Weights of a small transformer language model.
Size: width 384, 12 heads of 32, vocabulary 13945.
Architecture: rotary positions, biases.
Training: a variant of Muon for these matrices, 269M tokens, 4365 steps.
MLP neurons of a small language model. Each row is named by its layer, matrix (up: input weights) and neuron, and shows model dimensions 272-367. Each number is 128 + 32 x the weight over its row's rms, rounded and kept within 0 to 255. Numbers have three digits each.
After each neuron's rows, "fires in" lists the words (lower case) most often at its 100 highest values on Wikipedia text that the model never trained on.

L2.up1271:195139200121114138110134131123160121142116078131129116131145122107110227132130212102094068128105174115129128083121133149116183101104204130138147141071119149096171058091138123101170078048113145108067176087159175109101143063167159139146130162132087096182126159118147150144119107162104132144
fires in: "released", "recorded", "directed", "built", "written"

L2.up885:166181215155171143177080136098100133146108165093169107102160116128135116150154122122106102167130155151147074081114087140141156195135142118147098184093117187098122131141178086099088083109128103156164140111113127139119073124133139107059162123150109164107063091103058125148144049139144221110
fires in: "championship", "cup", "court", "center", "act", "op"

L2.up40:115118101139139098151134080156131108081143130117155101103198107124181089135119119151078171195108177111190133115134148114152158211126132089132186169121170136108117103133167135142126074123168152141099122141128080083124126120150099151089096105177061138127058168075089103140146125125214104137
fires in: "came", "went", "come", "go", "migration"

L7.up893:098054099166194142112082083133164148105143161129083136134117159199093110160151074105093104060129144108114139136089172159111110147081117099163114089112146127145150037121045135081112127096109157173135095126136138146111140098100133111122158085155118095138148100139160146113145180117142087127
fires in: "azerbaijani", "russian", "chinese", "iraqi", "italian", "german"

L2.up703:115122130151128090113142114141146127152077137144137187096126107155118084078214215172117109131141170130113110149166101117127074132173095133104098149115149121163160121154134103125106140162184075139099131131190134116141107150153139084167122157174189161082091060099107171123133131186137094114
fires in: "title", "capital", "washington", "casa", "caselles"

L2.up1094:176103129165113119083133101118109159056108121114138087135163139121069109135153128177081133170158144099116106095118130145142114155128190144171126123159072175102191113168132145122091139090195112147101142199119146135177140090130104126106040149113123149177189126198172159136163073124095063138
fires in: "battle", "live", "s", "fight", "fighting"

L2.up803:186166094148167088092132150139167188124113127076119091116151170101113074126160123159172193139115145120118170123140131066200130143134096160168081139089096159109164135085142167127134116105186110173066127119102150103126088136099154143112148101148156086108152155155120124110163108139088126152
fires in: "due", "until", "following", "entire", "before", "prior"

L2.up342:095136125115168164101140121138124108136163113159047102148108221155080179123139138135085143105189098145084140151159064168089116136128131122087188139107164114104102127153184063137119142174092125147111040111082096165142110106152119038141149147122164153103092156137164131114153111057107118132
fires in: "early", "late", "during", "beginning", "mid", "begun"

L2.up1429:128181165114101115107169086139092160126170106162155105144172092154163165139157141128182095139077136145088151115138117093093105114128138120154172092124148092121108137134120140114083160119177107173133115090126092144136135096150091155169148156133119149123127118075128113108121139121107175111
fires in: "season", "finished", "finishing"

L5.up656:082177120149117170050190157108182159153116133140116124113142158111146092134223124136112128073176142170135127150100117133172133170136129087120166115189147155161107094162154095154132192111104095141130127117174089120083123134085142131080125140150095141090099092133073162050170151175137139157
fires in: "two", "six", "four", "three", "eight"

L2.up946:095092125122132095070092136112054095107130095086146109186128101152118163116089177122161099135117123127126101114109157151091136115143114064054094082119163171114151123174120141097145147158099095161110126078149103116134106156117118090128104131187088156145142118086136091147144140102127159079
fires in: "party", "station", "mlb", "nba", "sphingomonadaceae", "bbc"

L2.up820:152146124160133183121133185121115176073077164031143081126141135130144133139156154108112113115104085095098159132152064189153155122127114134108147116200161153122080140118151151113181082083118159124139171097100128136144134113129153075173119139127165177194069180115088137136070125175122057112
fires in: "found", "population", "seen", "appearance", "depth"

L5.up1302:156151136134120098163184139142123114111069165143199091141167191105138078098106113134047110109053145078151153127151151116090099207082103091077119141183171146119157123148107183126161108099150122142112151118103134145076100164120103113122172098097103134102129152152139144086144119142098154049
fires in: "state", "city", "town", "county", "international"

L2.up1158:121121200121130113145141068133123136121124115100110134119137103116160129149194160173134169091082176147143106127175167096178158151185096149183154119107114107055118105162127119094116144166189134183051055187106107103132110166153217158143121068156126146183120115153144103148165133145084077140
fires in: "there", "together", "above", "themselves"

L2.up326:151147168125180126136165091100128117051131100148147135118103115057150159187130105156113137139105131076118136173189122173162142126073103084121151095162117188075201112123135080139145131123205105099145142151100092124152138094168086135146153129107098119153206133125098129139127172126138150134
fires in: "management", "writing", "chief", "engineering", "control"

L2.up823:166112179137160185094110157111141145171146093123066153165174099142089163126134173103100181132160113154175073133191145216136092121202130123133134130123156061162169179119123143130132078117144143155115083153120092181126156187097075141103140097139108096134133111127106144126140091065135149129
fires in: "medal", "member", "composer", "player", "footballer", "activist"

L2.up1074:133144142128095123082100152059132111123094112168145107147112109090048123125096180099157025131092154171120087108136066177152134145129176069131155091102092146083142168160130058105116085127178099124175178118109119175179098123095150138130121078125112087152117124161165095123083122196121130082
fires in: "died", "death", "killed", "murder", "dead", "suicide"